Weights of a small transformer language model.
Training: a variant of Muon for these matrices, 554M tokens, 8454 steps.
MLP neurons of a small language model. Each row is named by its layer, matrix (gate and up: input weights; down: output weights) and neuron, and shows model dimensions 0-191. Each number is 128 + 32 x the weight over its row's rms, rounded and kept within 0 to 255. Numbers have three digits each. A neuron's up and down rows have the sign that makes its largest values positive.
After each neuron's rows, "fires before" lists the tokens most often just after its 100 highest values on Wikipedia text that the model never trained on.

L2.gate880:116168151160146104097057146118133137199097073116162130172095145137096110181141098139093151170144198164132100118091196107118136063117129111139127173081162133157139118094122121131155136182119140116080118150204089076152100125166114117070167114102157117159104066088152108114120136138127116075121133096086088135091128122131088131123131147114186129118105103119113154175087149215099132169110067168120094138141110108092078137117093224166067133090137152120147155132144087072138114115123126194154042132132092140163163150149115164146172116098120169155150128128148098101064150150158161127
L2.up880:145176131061128119176108035105139135083211076114096096171085105153189105111191176125166177094136201073100112103159081060153174088119179161108123082167086194186066109085106161126160150181145111153091070133133116122149084160127077105126072111141109101141148124135114126167098142107138111116137138126132141152108179101130123168137164160139155125115102126138122104073145136102141073134149107122097143118085150122141137150091165107139115156094149166098077175099132146147114149140098106085106198112116108173121125095138137133103137138105104103131144107177190120133088129089101064147
L2.down880:160134116130140140057128091075143179130149108152138124061148187184123152125141163177165097158115162094127119064104150112170155088084118177103061123090187179159096172075136144122147116129144144149057147140142131067104115159167144109133098131149156116105137086162080176107065144152174128074130162146154103083139107044123155116125127130139138110156113106109151100205158100173125133123108047156102062162061133157130144185104161120137125175155113130144115121120122118120100140117175058166099142099119134155095129148074123145123181166131158110107140099166064104154108121161167101160
fires before: "\n", ",", "==", " =="

L3.gate311:158119164126114094091152133067066120113130116149144158110111112158159157067078162095127082169159159109128137177117136120152113107105139117102089115109130105142111124181105128152105064104124110177106139178200174138083087098042139118123159123124150134125118124148075163108116094162055150104144136167111135152130214097147196174067095143086175090096122167128141142107108099075128081120113127210131119118147140130108155109135094122195157140068081117106114139186111177079194131129103120069144109145105122134169092120164111128162161121150104097185121142142062159190158144120169115111
L3.up311:073183145140144150143184131092158097120101129158111126115112105167123205152103154103196137135137160125152115124104176132174115022069131100123096143151109150143085145156103086127108099119141132125114140160161169141103146086073146080111170116123129166133153160203097144118090091145076169074179146117135163105147167119102124160092121149099148059082113131074157187145130183073100145126118142130106089072182177153114181178063148102197133159075131121104116170174155161106144133132115133081071159114088118090144134152150088125122165129105133131161083113113088140166172124090122105159
L3.down311:124094190096061172162127151133111158135122140105135062105089179123098159180184103094185133132116159061124147116103125146117155126165162114148096163122215159121113157165154127110192142138168113107164137133113073122148076127092174137097128122145123096140106157121118100114115094098111121159082130082117081096128102129046114076120127132147117146164167178133104140140144100109181169156123112113135105078139147122141147163079111152141143134109025150118181047145126076110080151170160137126128094144136143130109119161114148135075070150099121196091146090037174141191142098141120120160
fires before: " |", ";", "}", ",", ".", "\n"

L2.gate512:137146152064048152139113126119120204151135156121102092193108156143195118075127152101060109160121131114130099149143121072101155145184115160108134120102150129130098134155167157122117115103166134168078138178121079153117123149070109173120157146125152103112134170150197142123127161140119067089151119110061097134081120158175131141126130120121175062148093106125076125109125161161111123107068090130110116179130103102135082130105127179151116125178089107215098152101127105186150123078198139098095092106143154085092088105107150137129168167135171088105093115146040120091133116134201126122
L2.up512:135178156131063146137159116124106177123164140103191185130150131102127148171107136093114106111116113069114108126122119157169159138165168137132174158089142164099170107126116148091096089156163215126109129138161094164126140104082168121135182125102143136072168159149125102143071125148136186118103122052082135127062151195083140111084170137103114063053097091120093129166099123156091110089078166093136079153142167094117095111146177133108099087122125089082150145131088060158207169163127132102146063080114178083138135100137193109148113131138100098133132139116122115153104110095150117143
L2.down512:147102143091089107125149130136116220056108133145137151186108123090120097118135086128134135095125075142091121180127168122155144141199145137124149100104141131118144184124150155094153121134151177100073141201142133102102178124082088145114128172094138125072187179137119100114098150088184206142131142144101153089088134110145119094096132141087057116097092102112090128198150166091085086120119135103103118139134105065107118135129090237147081117162112123118128167112134093156199197146108154168136132127146158055064124136114114164103129154148096113102074111141103140158126100099154105141
fires before: "ed", "ing", "e", "s"

L2.gate596:110103144082131078194124164155095117141063113168164169134117176134091133197150111099154146109115087210136167102118118138089134155186139087133153138118141096115152160053117119116105154190099126138095118095172081075097098077138132132149119104155137126155125112114134110188120133173149102142089104104120088176132198145120156193120131093141127171129126079184143177135145128107072141143134097158164127136132160070104197145108109147122126093141132188126088084149147110141101124106139163097168168073094133158102178130173035178095117172152057119146157126134156118176077127096140116088
L2.up596:106104139093157070100126094127119114185163160123140157093212101097141112149107060067143180128122121115199146115181113075157141110058164162103159114138183138112068136183145077165140118181077173136108149171121122094133101084131061126097100191123149154126145083175115164087081123139136113091120094138130077125181166097194148089175161118087102161119144082153110149084136100081202151080125109117177128109121111198151170133131136165126164107131131177134163158171108137082128115128101116099157101149123099089148138134121132145127112111041123100109094110134105088121104095125120137106
L2.down596:141182124147148139118121108117137150069115092131070063189084156174116092091067145196142076103066146152088087089101126192147106156146099106124087141131089133159170142115121144107135126100163090136105108095139120145099107157160140143181126096109147103169095156091181072142138101047122158099137155108138152170099081104053141171062140141153125085154103113080149090159108132160063121160145131102096156143061183082115124089104115085115082135066117079096099045147121106142149114127136111153081134127118133145155118097115140111128133139182131165153172120150155105092178090087133101155
fires before: "\n", "|", "z", "=="

L2.gate476:101160122105123127128093124148096175137102121153129083115103104148233124192153153087182150107140165124077111124116160109128166096149110120111096144157183136175119177133148155120092066120183116132108135127128116098147098205109142144127119110170052172054157147147126136092148090163127164165135141148120138109140157117192166149154086102166132113159159123140113140141075162117123089040106162151137197122107119158156210146139175114131169099126165110125072084093158129074183086111168164099165103190066136163148124086165094095086168132128158107087141167116104116139160130088119131131
L2.up476:070132181131154099129088153113137155086130104079052140097099098122163088191110136170088091075111106112084132065092111142131127105116129116138122160143134126133095160134175171109081131146171116128118152163116120131109115098093161123085123103172072158068150139148141137079101064218118174108182132165160165061123153106176113118162078135144100144145185137106119138179132133144128128066081152152112164129109089160114183102104117104088140122117150069126099084146096112119116064135134087133158172165133115088124114074152087099109127087104137079083194101149122056148180132078137104091
L2.down476:091101138088093080118146101165121125131080172120106129093103118064153065146154126124172085166110108143150134147122115158141089127151140194105048132100133139145158112173095108168177122092144115124124134170144074152107149138188188077109148112163138087142098182159134127135119092038148168155189149146127114102148130158075123081201111105174143111149135114137135130149149128121136113159161177122128056114109103142147150170115145116107095109114066160189132060150047146098069137184046135154097181116197122126166137149153168122117115158117102123124157095121171165165109098167132149117
fires before: ",", ".", ")", " to", "\n", " "

L10.gate944:177186105125175128143150175061121180136130132094122105117175109172153134112116150102111160094162150161161151100087109132146105140092088148160170122110124101106102161146082176143136117136160154148060171181075077155105156174107130139091123097121173066123148120167141096131133164134109127085163082133141196190117176133164113132117100120115119114135105138088078171080094142078140122180219134114148127145124098121176181077080148087077122120119131134134142134129070104136160148145116150113104201118128148130109092124101121127197157108096105128093061108095143082097127204102057075087
L10.up944:057180141091138045099196161120180097050136146171138078103140203101123101086192091123129089121112110138155136142118186088094087139147121145121127135098128136100107057141102215143164116119140160165148096045093080153194124134141105102117169067163154072125136097135115131144150125173108167132131089124161118133131129152191133093096146114103139117119066109142113156122081137102176084168087093073136149097084145115125097110157097117183129183130113101143135108122138200083124142150137200113134153143141133127116161101168113063134161150139157127113148114084147125127131119146148134172
L10.down944:150105213136159141152146131166136098081149143106154147168078119125140174117131099155089054161124127140119127086113179132161161100097127106142116104146159132162182125121108093128172086124167183111097153086129154115066064115148178194126119127089140148164145126122084101156092165152130144103162103167111155056157116153069125123134129113057147150123135102130056172207089086191186132142168058072130128156088083113065114102129101117111142131104115142128085170103103138155112169138079165192122166120113136089110124133134136094133056133168077111116141146125133133107155066166157097111
fires before: "e", "ed", "ation", "ment", "ian", "ity"

L2.gate375:126170128093162118095156128121092107129111154125130152103150128096160139038129090080135083149181152141098152116158122141132143100177107069136162139094126135128137152182123099120151114135141057163174117159170074165244122121186129122137125165165100133085082145146123114171107155183166147121119128087077114100132128156139152167115195167141128139129171146145149090114117180153139133108169146111111172174054187105138135124116171123165155160135178079064084119111134171131111117108044086132096148213158090139122125107176123157158104133167147108125140097193157166127106089109076134136
L2.up375:149134115105152142102161106133054167144116109096109137038168109112163131088095127082149082115213143139098143114161102126132083116121155073142156152086141124092113150148154122076130156155112085172155083154145104170255114158177106050174148132178120111071120129128134084155111126178164165121108143097096147076090148171161119160083160139139136131141122174120148128087145178119123170065143130078111177197110128110137100141112168127170163111141183101113122107123151142122157090115050111097096176177142128120142110138162103180130104119150148126106145091157169140147095089099100150145
L2.down375:135167140138120148145111114161126124215097128053128126046158157102171136092121132100115084177151121120129150090122146167145113132128145115124139164133155202100125146179116122119112127166160098202150099180158134129250099094179124076067111111109079110100085118121109136131106134089149138137152096090095141100137133179132107099104069131143163126128180151135194120068154166089140151123161140099121168147109166094142091129123168116156115138150184122096104116167110193095110152106072137147117143181187110148151115139148120206143148087139155108128133129226139158112114103105094180148
fires before: "al", "e", "ar", "at", "F", "B"

L2.gate65:089121124109088096113094191123142110109079101118109096112123178174059118121166122120098074141174118133186130127133100163136140170100063107153136113097163134123154157138147105137030161178139127189169104114109185172075093095080147179111109128122151145129111184152195104141078134179155137074127124137118134060124124172140140125141074174141110149117169118184074131162136161172169161110102110158117141148137061126079144107127131115158079085128143086102099163120103129135142154161054140142126153148193096070114154142164093087119112097123090194069158115153157156098141121109167127103
L2.up65:160093094086148151136169156099082104118153117117161121138065196184104144161102111156172063136100116120061164069129097116172060168116137187117128175110089111136128080088119148093077171085161045130123125106096096168078113147129091151100089133115127175108048106184091072121167187125152149133144122153134087095150135135111137126088129114113161106137147143157078147162182145108100095081122153141125163113134101177104181105156113108148114149150082114156099134213137109110163142158134115096103149076177117105132149115088102137150149123195119111171122135098101163057137155113134149085
L2.down65:145084074146098086129102087143153089152138144153086107126112144163158151108094070140123132163119099138076113113102089073174161153148138186059117147107126165133098116087141116137142172114093125128000095115099059177149091116087023121101134125093098170130100132106098091101140142117101090193126165155105166137104120140146163141086067116109100100147173168128134130107111126162077093104113129120153163134095166129163137121078132133103161171139099140146161189140142145145126109095105119176127127129134126152106121135130130131186147141118101114147026161099076134089104145194168070128
fires before: " as", "|", "\n", " for"

L3.gate182:097170101072179124140111100108087108122111196109157130100130172136142095176182085109087103168128096076124092111143117082194184094168076137159118103176083056112085092097135175099122102053126178110066132146104151111123063132157061195150103114135153132104150169136087108123105138127140144139126123080108132193097091092125091163108136144120129103078085177152102121111124122113135144112087093102133073137098137122123103136100105130098147087116140119168186163157114161129094101132079120141089101141166149146080105089144146108146089136142116164147077107128131174187020147115092139118
L3.up182:171157147050070139140123101131195108106152117116129112187144169065102140172123188131158045062151071181084158167150109091115150129099114132109134131109074081054176066131104094130086164133113136157119146112111140083088125131099083118144132115119168157109156154096147151159119115112099091143175158174088090117134063083103081135114121081095109095111135134129074173129146129138128147087100177157096129143101107126124147154101154096099052090084132119113124185109113079141148139168072161130149115169118138120096110126085171125066138114148119172113105137160114114133162130044160143181
L3.down182:152119122131157109177146097166180135084118152086123128135151157089110091169105165108142088105187100144108084192152126169120117095136152154106124127065110156166179127162122154092158154113105159144050117129082038097111122067086122107182100141125176127108140126142153080149172116148093142140127126137159116151133116135106108133126087214103079092109183135184141120094142127151138112173138134121143177125090051156125134145118169109107022117081189146171108130136042079129152148150131148053135135170116106098098168127122136139117148073153155100095100146110143150153208135120133100136
fires before: "ed", "u", "ing", " the", "t"

L10.gate95:132066097147186112147146154143107161108104101160119094121127149112114137097109156123159099096141173120087074109155073138153150193049164079074108123075123131098205185122159109120142184114120094190085126060144091133119107086149135108189082137168157135157147162124117132174139120147130123135091155154138121107092142164128172121153122192160163147157162151175130249127123139106139117070132107163137134105105107098131105097151132134134089079080088104190153133098189140147147133150148117078136122181093172122174144143187103158157102130087130118137105164112111137135132162172191100077
L10.up95:123048173048137123103167085110077157116109113177118090160148171168108126082100127169134130125088050117192132112124158107132161097148110171183103096138107129082139065090088114108130134117127131131132083132158184163089165147111091145164126099100121136110110173116145123056133153165223082140118089130060094142134163106160145089129171142108076125101126161176118143144089165169136139146101164126141076121130148147137143067148112120127111121129056086105080152125082113116083156132203193143135172138159145100153128117140089149138170074088068166146124120117128114170137097147127093092
L10.down95:118110123157109117083154130101104050163107189088172171130094137139163119106139126129131147197092128118117098146142159165098116131102076142115181158115132209159132176146130074098078101147109157136130117095110043138116121117201176199081148089118114098115080123169130086133146114134129138149076112132105168123143060128080101147135113164136142178165156096166118121065094104115183122136127119207079105148128121159120104158114109136086103123156131125084113016146198122150144162106122093182104140172070154098140151121115123125090132113084132074137089166130151149149139121152073148095
fires before: "\n", "|", "-", "ct", "s", "la"